Part of a small language model's weights: MLP 1536 SwiGLU, untied embeddings.
MLP neurons of a small language model. Each row is named by its layer, matrix (gate and up: input weights) and neuron, and shows model dimensions 96-191. Each number is 500 + 40 x the weight over its row's rms, rounded and kept within 0 to 999. Numbers have three digits each. A neuron's up and down rows have the sign that makes its largest values positive.
A block is one neuron, or neurons of one layer that tend to fire together. After each block is what it responds to, as a language model described it from the Wikipedia text at the highest values.

L7.gate24:534427501549525480472445393543481496535531543510498553523508474464532409461515416552579434608511518529456508466540538524462436480520484478532487485422435546512446521550481447460511430456538480611473472537500428534518493476535595557463513558426478538471423494538485487437497523466468539404
L7.up24:557530550538439513561445530461500487475537500515542517537513471543544484520533529530548479550497535479509500506464558528535505480561445505554473451422506517480521442456531484506585470598483470504569529512453448486521544494479570525531504493484483483501450510595483499528548516486498491487
L7.gate392:535460476549512508487539508539452549449503469516489506462528520550453529496527536533432477518488472482557478470527456510494474516515494519518509457470504466518495532524471502452565491510457533516537525571486456578492505496490538593506531495453428418497474496492446538608473580499538492534
L7.up392:438443485555514518559463508465526449474536480562524488526427573474427450480565490480532473488521527483537521481432537506501526509399543513496488496544591463476553590536553506444554475507536467576486499560473505443419478577524459472476455522477463483516468512539449506525472496441464455480
L7.gate870:490489527553557523580534452556492552520490401490528490436511528460490538551489449590488501505488451502519502496514445516424491502468465443565566539561479502440462565571530501499464568449500498555459479464470488489469570517436524521474505522502511529471515555501425541521476431481444522519
L7.up870:519524516463530537572511516516438538501498519537491498486402516452426503479413455503440526535457468501542462518521551523529486483404564503521512427547463492526557507487481447488515526481459454546591437511501484523509451473577475600476525494587399544442471420476501496585485532549528475406
L7.gate987:552575553490540420532483496488525520477452433506438531437498491497514542481491440496596499627534481521533437529465528501453497450469539525524538442498491415528494516459517502481433482527541509535518441533487505521494558589529458509489474512464506491532396539463522519457503512479502514559
L7.up987:485455601443493462528457529546466519525478546528460493503528512551477518449541471455473453480509524448516546514541541496510524568478484458575498462413487525446437503496505521473480425449453589488466524460532538434459519519476597507550468446530475534487520502488517495478471467477507469582
L7.gate1042:453437524482499533550504504436521449552485468479503556492512526458452491553502489465500476539439456455474471495498497507497518499505481460473529481481429533480528488539514478553529410594474542455593542565465505516483565509500514536552524478513424441527539534519481507482564508466479440509
L7.up1042:518499481511572395517544445501526466531441519496498560523503521524561567422525488496527490514532460503480526519486482522539472497534476557500517427451498500442518515499464454462518487468560459474498452526474422547441463552441495492531548464465525443469514547523421494516451438550481499513
L7.gate1123:503541462579451576542570482524476570538413441485551440456512534489516486477487552522508522510485500565429515546478530443477436478509437435511577501427509540541422540423413549524526502541528494516485571505482489495571533540513492517477496547505567522490530508506549535511469574511499458456
L7.up1123:540496553483497503526461509584483493483513494500583504457525561518465418531492536477552521496449507523458525582492523497478489469545501466520582478533572423486435503547488518481476491494544469362594534479527539467440528507505506504454508455447511552473504504450577526528487573494411517451
L7.gate1348:514572505492516476407474500507524543507416533545514475446418504571604462468425460560467469548548493516462435416459559531509462489496456542518517489508390527579516499545498544504565486534523462525444468522437527444481519519484481518498476511591492478485517454516449571555534470485506494559
L7.up1348:478532441508498489563522417523531518465557477468511443456540559427536515525496503426460531514564491470534563495518538506467514478426538552519555520569556512474539532498525548506365533503474406421534484467565502498443508497470494494581526481447526477472528442531491466520485485529522549507
L7.gate1360:519484484416540509469540499481505447511527450513486517492500468481539527485592474490588511572557522531541400461486499520487509532491556477501472491443490506547475536583491486484518516586482540525510503535486427489494498509467540469541487416474477504480568425480471526494531526516525457484
L7.up1360:533515544535470504530489505494518549505483501476542504474425484504501468552536497504492514638465528599486503577516524525485460575549493536552529515496482520427513505493525611522449475551547486567485439595508531487476513471532428531518431431539456458455475483536552476476499503565480527419
Numeric table cell delimiters. Closing parentheses, pipes, spaces and digits after small numbers in stats tables and career lists, e.g. the ")" in "/ 0 / (0)" or "| 2 |".

L8.gate334:423471449450430518500504509487469472506500495504512530444410526550524514479521465456546548443473554543443523535464471511412545550471482479514540546583555611472426494515499567446490518489523568575557483523506423440512580520525471474487501536532606485449536495506464480462485558417491456501
L8.up334:546428482421566392497417524531545483491475439488508444407506593518438564522494399465486505514531508501484469501578573526523450548528464526523507504468479501484489511512546496524515483465415497501539450485516515521419455577474401480450524525549425431556535518533535538529479474438488559620
L8.gate791:525479519499496509490564500673467511513529434541490491544518576518518597511527546533481485441516519441564528538506474457522544599473508531478501486606421521477558516540470495509466478488464459530539448500535473494496477541507551539462476520505461556456488471523406527441485505537452442492
L8.up791:462525511440522476466511466510438510535537450509501441432505565615466507469533497470527497443512500414559511456494515480494447484505519461492519472494464419426437559507511541528428477572498546516494506477513466577506530577485452422528456513580472370474494420548512498453496466501457535559
L8.gate1331:493447476444459445496443486463471525557509478565490529501418530494472481522517576498560511512566547498516450540458611513563590580508481487459533429535496499503544563568448593426527478503487544474513480495484454546450531544465459466474466507498489467460505442555474559503523561477459427467
L8.up1331:497442438469577464540459491536429460461533529490464483480446482474500493534497549487521463514503479436518518477485540498484524533496554454506504481515533448511456536504471617522489459514488459481490420514528455491510502536481462560499501424460467479410554507548452567501563507474494491385
L8.gate1387:535498436451520514501481484531500501518475493558459477548394558567535484528522477540432528461490455417487520499520418469530573524426498539491464448490425503455510559534472555496501534463515476540478494551540504622462553548527517507526393504506468472507463472503531523553419501502546469362
L8.up1387:536445486489533498507516518533483503516459454528410490495432514538451537503509512493537468457467542529483545434550492532538521491534503487546548492534443504489506548586456551505569549537510507498485478511470462511509468489425512479584525492456467512449463448541476442551525444476490482471
Football stats table separators. Separators, spaces and header cells in football career or season tables (years before a loan arrow, | and / cells), plus "footballer" in name lists.

L8.gate264:446506514440548485462498523490451407478486518513482541548464476513444480514451465461496511482528524472484470496455528516473442501586490556468493508561499501514492571465488437515485569541494558528535584468459493476491465440423507499497514562471520534490478547491507566586477572556550479501
L8.up264:557540514383572438483479502466480477477469459459484522451450497542512481497492522495485504499527507492538443488484560496556521459490443549425511455598454503495491580450509493560457484573496480505533479510450435484449447491488438446544546513525490570481474573484478540449536497560496603514
L8.gate908:495502426514435561540417489522506410473530528497533466521478501524524475517479489553512514487496533422475497484496473538456539444499443513452503513592485495475450522464442437556489572481465573562442619550470478481537549509499476499555491471506516530493539489570505523499492558481531508469
L8.up908:573547525531480437490536513598461493501507533468463511574530487544488459516495464478450560521495490534500440505522555484483521519471524506470507512587510534499482556447425513448474581463466476470407449538504564568440492443515561510481473501452570447438503463526502486555555489508519567492
L8.gate1342:491499460474542486510453525534508450480496571409492474633524463518419517471511506439505403495479481452541522470466488503502513465485483472458513459471484473547563545472523504570559529547482530505474561519495505463507477519560540539503490480492584432423581503524492587461438580522517443459
L8.up1342:568487475544485482521498532541489465490534501474503424433445515507600501494505521495547431522407512527501479456469543566461508549491459508546492529502460470432519547491534542528516479481458548585511522491404476448519471462548487499486474470474487471558428503481455509486498434425509537466
L8.gate1386:537430481482459582520517616517382473484453567505557497590465482474507563604412536479488580579563515475557475489544539589502495513459432544439499531531536478495512478499513490505504476539425547541497526474578506526516398491535498496548508517496482562514465481525523524497519533490563479520
L8.up1386:544408427480497478489499587498503500523573516425541484426481538535527481608455548492484477501620543489511527510465509474534484522546457506413468538513469519546453582481485453536530539506545529543457485429494545465554491501473603564485417546570492495474498534520474486461530504426548489531
City name endings. The token that finishes a city or town name, often its last word piece, as in Savannah, Modena, Mogadishu, or whole names like Paris, Dallas, York after in.

L8.gate194:402480497514530491548469443508496514489453514430429549457536518504536568522492555509478507536539466448548539451447537520493490457478542537518538552491430471541498586459531499522445525571490495493490526475525493552489513533576563482464517544487493494405527379510459533563508516580435521542
L8.up194:547450543510524518485552512473544488533499519506512484489464493461502520467476545471497442527541493462465520541541490516467506494487566480539544502548435501487494495464450520488498423528420502469457514486519474548467504472457585453521546511534489542516528494452525481513527566446500500434
L8.gate662:441447522471463457501509452526496489517484484541453562409477506528526524442518512546463510519506486480529485533478487475544494471461476463450514463437461492542508482493564538506464553567464504496483537511467453476498479439514495516476466511553489477453502469401445521444540562471528559533
L8.up662:492486491518527530459448462504537506484521469503492544561540490499462488470595550506533553522516401496443501523527451522582561500452450444468519456548482507431464511555484506440533499458514445473500476489461487465522553445488506550480396484471548472552540500479549527502524560434514520496
L8.gate1126:570532544504519483450469515471507524533434518502465478517479467484470537495507472532477513519532473462548491468537476483492475482464539504533490480515483518515408499546552528592479475505485519562542532463514508469481458548510551515418453534505520489463484463549480448443559484491482455559
L8.up1126:502479554435481535472545444488492475494432510497461493492480564435526578434447483500465509473500471479500533515567464502483487542506549482419507450388488592490554524560528485542532525506466499417425423496528451496418542502481499520486404491459441529512516521469540479503515494536505474421
L8.gate1350:445529380508514518493444497475497508475501519541468463546463522482410470475536464480517558492513494508523508474520516472520480465418492490548485509524530515572540470456608478579477499518401482530477456451448416424479471487551489431475416493525499450517555460404475526500539484472553473463
L8.up1350:521483474434518496531537444501481552495575541540561479504507536476504461403514517577564502589476512477431472540524497590468464444472547571531529553458474496555517517421548473563538500523608520501485466440505578533533488475488481527487553579458514485492501540441523477538522497493418502484
Mid-word name fragments. Subword pieces inside multi-token proper names, mostly foreign personal names, often after Al/Abd, such as Abdel-az-iz, Al-ess-andro, Ale-ks-andr.

L7.gate42:414379525397480487506463571519445497558428528564504532542525611427497546439519531489517529489541542546543467504533448497515524480510472482468483453532493531527566525482535519582548428497468435528576462477513479485483499479454490573442511516536529531566467445514491449460458490529475455434
L7.up42:526509560449519578536471504510572542540520525536465535560509485517487453426451519572509474498547562522525547617482525458505469488559541550506502488577560476503424515509497488511442490499448510511532573521515575520444497497544541463524509480511462518526477520418473473447496542497442445502
L7.gate137:490454478622470461532512519530563521492551458533497568462488569492522565574549539482494465542497525597522594498562517515527532495521528483472478464462471555543402563547548518463515433539530528493503464577474507491493461554438493504515435491495587529480495470498507496507489567491520539464
L7.up137:497528477540380502439493533495547524478570481471545481529513493457496508490528518476470483394501492498491540564547543516496477457496508505482463477441491467466468559441472527521508465503486532481541452492514443445462562535500545500512544543543460507419494463520522490481484533502487457524
L7.gate473:494501453422519503467593553513529492533533519472534566499479441475532488537458519578483556494511534429485425523534504507541500565513463592562507456516371511515499502501428502560515521480472509558498477479567522508429513528524539528481469459468517524476393494493478598506491447457570569494
L7.up473:524483430495481471422536606566578474516522471517499529544450444545513505572469589526510551529554494466523478518474473565526463544516424462500516472556444546477472496491421437451452518460513449549485430474507486520499589479482490479473497538457559528574478530557523452424505495518547497509
L7.gate699:493422456476563472478479449518505444532491565495489598516471480506529455503453509554496457577523541440514492570495491510523492491523514540538522530547487497471457458402491506532522467521465525557486498524513464509507480518493475490493560485472579482457468587486441503492547446523507483489
L7.up699:522487465455533491530514477552486542517457474439539531547396535451514488546516556495494442522489497510528526533441511519526493388502470500515525500566475491514506509446466502520534500491459497563516543538484446540471560473500573454501500509506569516543476594507537516532565508548554532436
L7.gate764:480467499409509467539521520526524527547485474541528508541530508588576531506541492547546550474567499523563399471446518602475410566593516505453547477504509503489496545497488521533462494476422524442516528455467464526493514531510493470515477538541538461561536463551484486438534504552464486528
L7.up764:424493542529536511567462506526485457504534569489543518495424514450542471508495460457457503543526508503535539540527478466471508529605463541533510576559478507522396473480502468494509500468447515512553491470521562505496418502480463453551486487495518528539501531508541541508417474547558473504
L7.gate773:392549460476485504539458452539453504562545500528486551530461508475560543521506591478425537542490505473530553495528511543416447450497470550511510468463510472503453522521477513549485465498470552486514515490518404519492519444546527473542423519500513476432452492491509485543517570547469519476
L7.up773:472418537566487470490486513502497494552620474586488485561472543522517524498494496461497567520508520451539464516518480475487469517507503473528514418523452505502503552472510503527486508522454468480495452511478514564524573514529513495483543505513582493416515495514479450417495484524468375535
L7.gate1212:484352436474480468490491564549534509549530489521540536463462475512513482569434498534495564487505523453502458495502559554454480497514462505445507480499428454487474492435461483499493571507471539518458430512527444467487549556520499523504534563504583516418473466504472488489505546504502497535
L7.up1212:545473470454516548481545473548514484436467508490482476478499434500527551527498484540415548548538588489495445514432446565474471440494484530493511460564420504441462444474454499514509510509506478603533481549513518536402499554503556519493497438518528582382509513462467522476474485541525498526
L7.gate1354:505465482500491500472584516510539531528480476544492485468501446488576445477505472442477517555584531609549529513496497497516531462535536519446508463530464409533506567474457519501516504540501544575576527475427487491476521483524519495513426541559506451450520490446510511491547559539529539497
L7.up1354:530454449454486468459523508517527471569488457407430506537492546479473506505477523492497499517567522475427509510505484540523508504481422574515547507582472480502504501481471513524457500504454541494521497476496536498440475502568556513520472490508515519445475574439512581437562551485505522446
Place-name final pieces. Final word-piece completing a city, region or country name, often in tables or after "in", e.g. Seoul, Zagreb, Beijing, Stockholm.

L8.gate37:502451487495446494487483483441503453534426441503540552504515474462481581485516500516475530478508439472511553479469441511492511489569574513514493520484456529587502524390536479543477486522485533437576491523558465505482509550518489496554537558516491565539523456545460516574549579479454536553
L8.up37:470437483504489538453462482489535507505503497490482541544569489535479572409565548518499559506408495481554534503466485456528524449596498468457543451418503521509481527438499516478541471482481470504494463502509493524488537524457496429546473515501607478534491512544458494550547513573462464560
L8.gate175:457475519473522471472476440523453478525531447425505443460475545487489529493546537460507485451456466513565553481531501497482448486461558516521468507505462463543423461457524481560413398504504506449526542454470483512501510492489490479565521591473491458480514503478533596545441518543435478468
L8.up175:464468498518515542495428420556499527549494431491489505472477528497464520451549558535476542557520496549520456484450493486468456483513474429475579474634470481493514544497511575521507473530526519415446461531494506526492468469512482418550500617462517482491476529493546551570513553553533496506
L8.gate656:459503545518413487460508526469604460432506517494536486484529601444498556453542549528475541511492476409494531521514534466497469476510423464461493532419463543499511539535460456534527511452508554603615453498555439557520551531468451545514507592531500478491497534530395524455495596513442483521
L8.up656:489439501426483618495513458490427490504487401539437486420554478460455477498494528472491540523465488424424425502521484557482513501496544484425526453480490447494482544536526487510493470445531458522471481496441563499523484489446417430583495505483461503536471520531487527573506500605513463532
L8.gate1246:459526514489423474541453466452534537494476511486518495477494526505557554485450600463518543494466491481487523514405498469503459468471523472450527462516497533492479523527508500488534568526487479506512548418499459447496463563498526547500522547496502478453466553494483459490493549482468479513
L8.up1246:418455484484471522413471520475559471446532546461548535475484525465493505517471478470488540525507485469483510495499527428473471469553532542469592520443455489543566503485456436459519494484439468541528434483541524497514461479490461447455515496536478507514510524510460554516529544489476541419
Role or relation nouns. Nouns naming a person's role or kin relation after "was the" or "is a", usually followed by "of", e.g. brother, daughter, founder, owner, member.

L9.gate202:494529508485452440435465496434542499514527572559544550512479547575525586542556500522539572511521482513485483533505538417460502486499479453460528469478408549503557477539516437566597535522580550543486464506482488511485471516457487494525564587522527553416485565502494498484501586570476516499
L9.up202:463461535446478546499501459488532524535485421502418531515470521530557489471540504533519483519481460469482516447462526572535509551534521492482523534526516434561496525532454539413478486427495467481533523419480541433495458497445477494515414386466393516541507563549473452549541518460490503526
L9.gate1405:459438502436462542454565471489547458455434533479462485487486562439562573477534529455523380455495493434467560494550530485462450481479501461463514529507477579608498534425527450473537510550533453558516472488412417463472555557520518448445524540496478468504414542553432554414496526506461507528
L9.up1405:457440494516520474538514486536558579565517469538553489518562473502441422528565458499471472502561473471560475531547506510442512496495509517562509463530462474472422467517474541477549449457480492468515521546493623545523488451503522439517492420514548455490493526522533530540443546497495395490
Relational role nouns. Nouns naming a person's role or relation to something, usually followed by "of", such as owner, brother, founder, member, president.

L9.gate96:485486483474502578512510585518447531504536503494561555470489519542490479514486536444463574506564516441602557506472474529427516536509527536558449542542570510475495527509493554580530483528529551557503483491532496474513532482469543474505476481492504520467492494555519504445517531580492468513
L9.up96:493447446536472492471510538510519465527549468519582509526498443486548479476487479485452545573545500536506472472521512547449530491466428466551495484555501568532542540479488510522485526466525459433527464559513527538476474542596595508528488565561516518511426505538463521544555522514524457520
L9.gate826:517454456524508565486504569428466521445501526467478515575519483406493505578534513555508620528483464461495550524461478530468537468472472494488551490496513409486509566490471538496521587527525507532575501474540491518471445472530512468471529460505445519513472515451480539603515550506508527447
L9.up826:525457459460519487499517493534492534441487546503553443537473488470552482486431489501483511457522478578582494533488497536499494431482497539482533502498505462506544480482551534444495569572496500517486513539426465417451505418494501513448458536506549467441448482484459498456481458497502475487
Place and date endings. Final token of a place name or year that closes a location/date field, often before a comma or table bar, e.g. Paris, Tur-in, Zagre-b, 2007.

L7.gate57:478511499533500398525556392476566513528457482530570510486508547455481540522510560445423512448470460455477480540507540478462438506503515519547444521494452524566549485478540534526502484542479445528459492497463440528522497576467479531467544557524530456498452578439478432493569517489449503464
L7.up57:462505523482455489452510552481578548534538585506560476434502539555504546480534500492491567433547485491466550513492493459473473415475540524444471488471502574570498500445490444494496502490480556523527483510549451482482522542453516428539536546477552554483555504545432491510571576482459507546
L7.gate158:465482474522461439457534503484575482550494536497532525464492517497508546486521602524497552534502500443505549490474550484506468481577486485462457480476408540498524482574558512512562505498474465604556440493566484530541528526495489492498511525546570548480484518574445458472538564529416492470
L7.up158:488484507493467482438600504455536433503548509520546465490489455490477538555562551481461564496509553477532488507442522483484439441459520481476463498477494534490538432480550461521535453484463520526443506480493530479521545492442495479497484552448500573503506474492497535573539526543498469448
L7.gate223:484509511542524417495483532513531498518483506486494493483501526492482484493489530502446485527526460547544470521460492447569471439554434551416468459548428545510532514487475506463480507479537472525489495499468536550560526536509512512473518488526512529463504478502485497473533513517502432449
L7.up223:471533484458553532516492518585512543470494457515532521529489491541563484487471478520522448443529523474477387498519474498447475474420438539443470502519513520563530475505457530457509496451508471486495478538444558517518520565549525448549464564593589470532511465489494540504421486519472500437
L7.gate285:519483534488508502505462488462553503556469501494460552511588473478533528510412476488511591567540481465478470504522550460488575503499456459523438475524535573522523480482491489491544497450509456492450549511471532458448442509538467542497454543546467516538502477525480474549546525521468455442
L7.up285:439479541493499480516520515521535484476464548503537537504463612499433493454552520442450539475453552467476493549517482452535538502486440492432525487473477527547464488535515511480534479468471483508528496479551526554523529517520513527463493554490567515491577503503500523496555502526457413475
L7.gate642:463524559514513593423465570532559523531455552582488527481465545499528514457464524457533457465541520409509519462480488511489542521452518560495506557516476548492526545451563456503493514439432463526490470442439515500473532533443511491526471567457525463492569488473498540496506532548484475480
L7.up642:528449584516495536462525505477486481502463498462457582552437571514474515569469542540491460505560444459455536505412476489462532517471516443510501478408495529561502552492538480526495474590521563535468505446532505527568538514539537502465477559442449526463499480521553489464480503485509540515
L7.gate1217:518465504528479436375458494487461470494495472504500567565511527465426439632548510494426528489498516476475539502557520535527508515480462478433505490478473563560539467548454566520527511480509467540488449600475533562503539511456527522425517563543517528480496508488544560520532503477461477481
L7.up1217:447468521540419483471500523476547488470507533491451458496537539509473566529518471464561530469524498464527487447580557490512449480540508429493553468480477524475477518443494556449514570483574516554485475490519548496522519540446567503482552526498534551548501534562527470442483526481463531523
L7.gate1414:433491541473485457520482494436572452506545546485509575542483488472515503456499549456523527483488434428526481612470457464470409499518502525448477438455439450567471496533464477551552536480509466546495559506486507488476475566467463498442494516509529509529426524507422506526495519546462512450
L7.up1414:446535473510465513427418435519538501489469493397508492505506579490437503565582445510476502486545511480538475456499567530438397522542542478557533498415465518537532542464540512464472451491437488486530488445548485545520483438554418503526512491473501541540507575572554542444504497530482516491
L7.gate1468:455522444493448470481510462518515483526490513573494548516515557526437530568464551570483512493418509491506420452497458429502469432503477517482533441522505496538559492502472540440506479481539466490505519496423550527436513484431462481482473502427478510555496416475497383551546503496499416509
L7.up1468:509557547531487545490455472510583533513472433553521522485495483554496507502490425501442564520503465506510449486504491542519485477466492479523457460454456526489465486494464506478542506470455464472489552492476526532481538488520506518512529494514446508499519419413437566454499499536490519434
Role-assigning predicate onset. Articles or first word pieces opening a role, title or description after was, became, appointed, named, called or as, e.g. "became a", "appointed caretaker".

L9.gate101:537514491553387492503473534505468492473563460537538583543512526482444603552451508492582554498540531500523554531476461519499467480439470509548479532486510515579511544503514514566458502446496501480440480541444461488486515524502404415537487487486482504475494486466543492483472543475516527533
L9.up101:468479438491537487518521383516475548508526458484492527454522551490509429384479525486494484540499444528480469445545503479531564535526494568523528527450535538519497469435563510479553484437505515438508467469493520530511624530542536521524471512546511472472511509488517526404487491509461521537
L9.gate1249:543497489574520504479494481484514522521529508609527559486447498512470422507494548473499529579572542538474557520538458513470481443510485482509496507509471450500465487494561457423426475504558487453495476505397450518444569521458508517476469491538484550488485446486446523558544549490405507548
L9.up1249:510606460457518562513416501413528536474505556464439393457485479504467477459584438507455484555483573500500497483477542572525447569493486512545537497467506448482498599447488559559497499514508490484432502467506521500484506541529498540389567483482429477434529411465516533512504438555466510472
Sports stat zeros, titles' "of". Fires mainly on table cells before a zero in football career-stat tables, like | 0 or / (0); also "of" in titles such as Palatine of Hungary.

L9.gate1068:482578453505496411465466473461448479545511507443518482506451510486490495435537545547493565511498499506525430489461451482492477500463503462502536572472519468501502523495565439514476503462509479439492548490492461463482492495516585528527481544537487454472485497553477549592503534460517530518
L9.up1068:521459579492395527485537518577490427522527497484461431487539476486512443496542437546572463453449426466564531455566495576488520408485381517493507481479422434529465464586491428574485515516555454492553457503473480511492483454508540529478555487578549553511480507493465484437481474431479491468
L9.gate1139:534490547548426514509501488546521594464504442474430474567454455502520479509524491560434510502566469494460490531483532481488466483503460540455507518458419551503490483538475462483539520520502446493491571416463442486542531508456467536505497490504410533463517543521477524519462538529509525507
L9.up1139:481512572532510411534485514495516560526624432507470442536508519488494503528510546525465543512508453462433466493401568484580526569448491515484457565524474470476498559554434502486468501472567421473520505485438505495513479486424485448501442491541474483526472496548462505466463486469479521449
Arabic name word-pieces. Mid-word pieces inside transliterated Arabic and other foreign proper names, often after al-/el-, e.g. Al-J-ay-zani, Sharm El She-ikh, al-H-aw-i.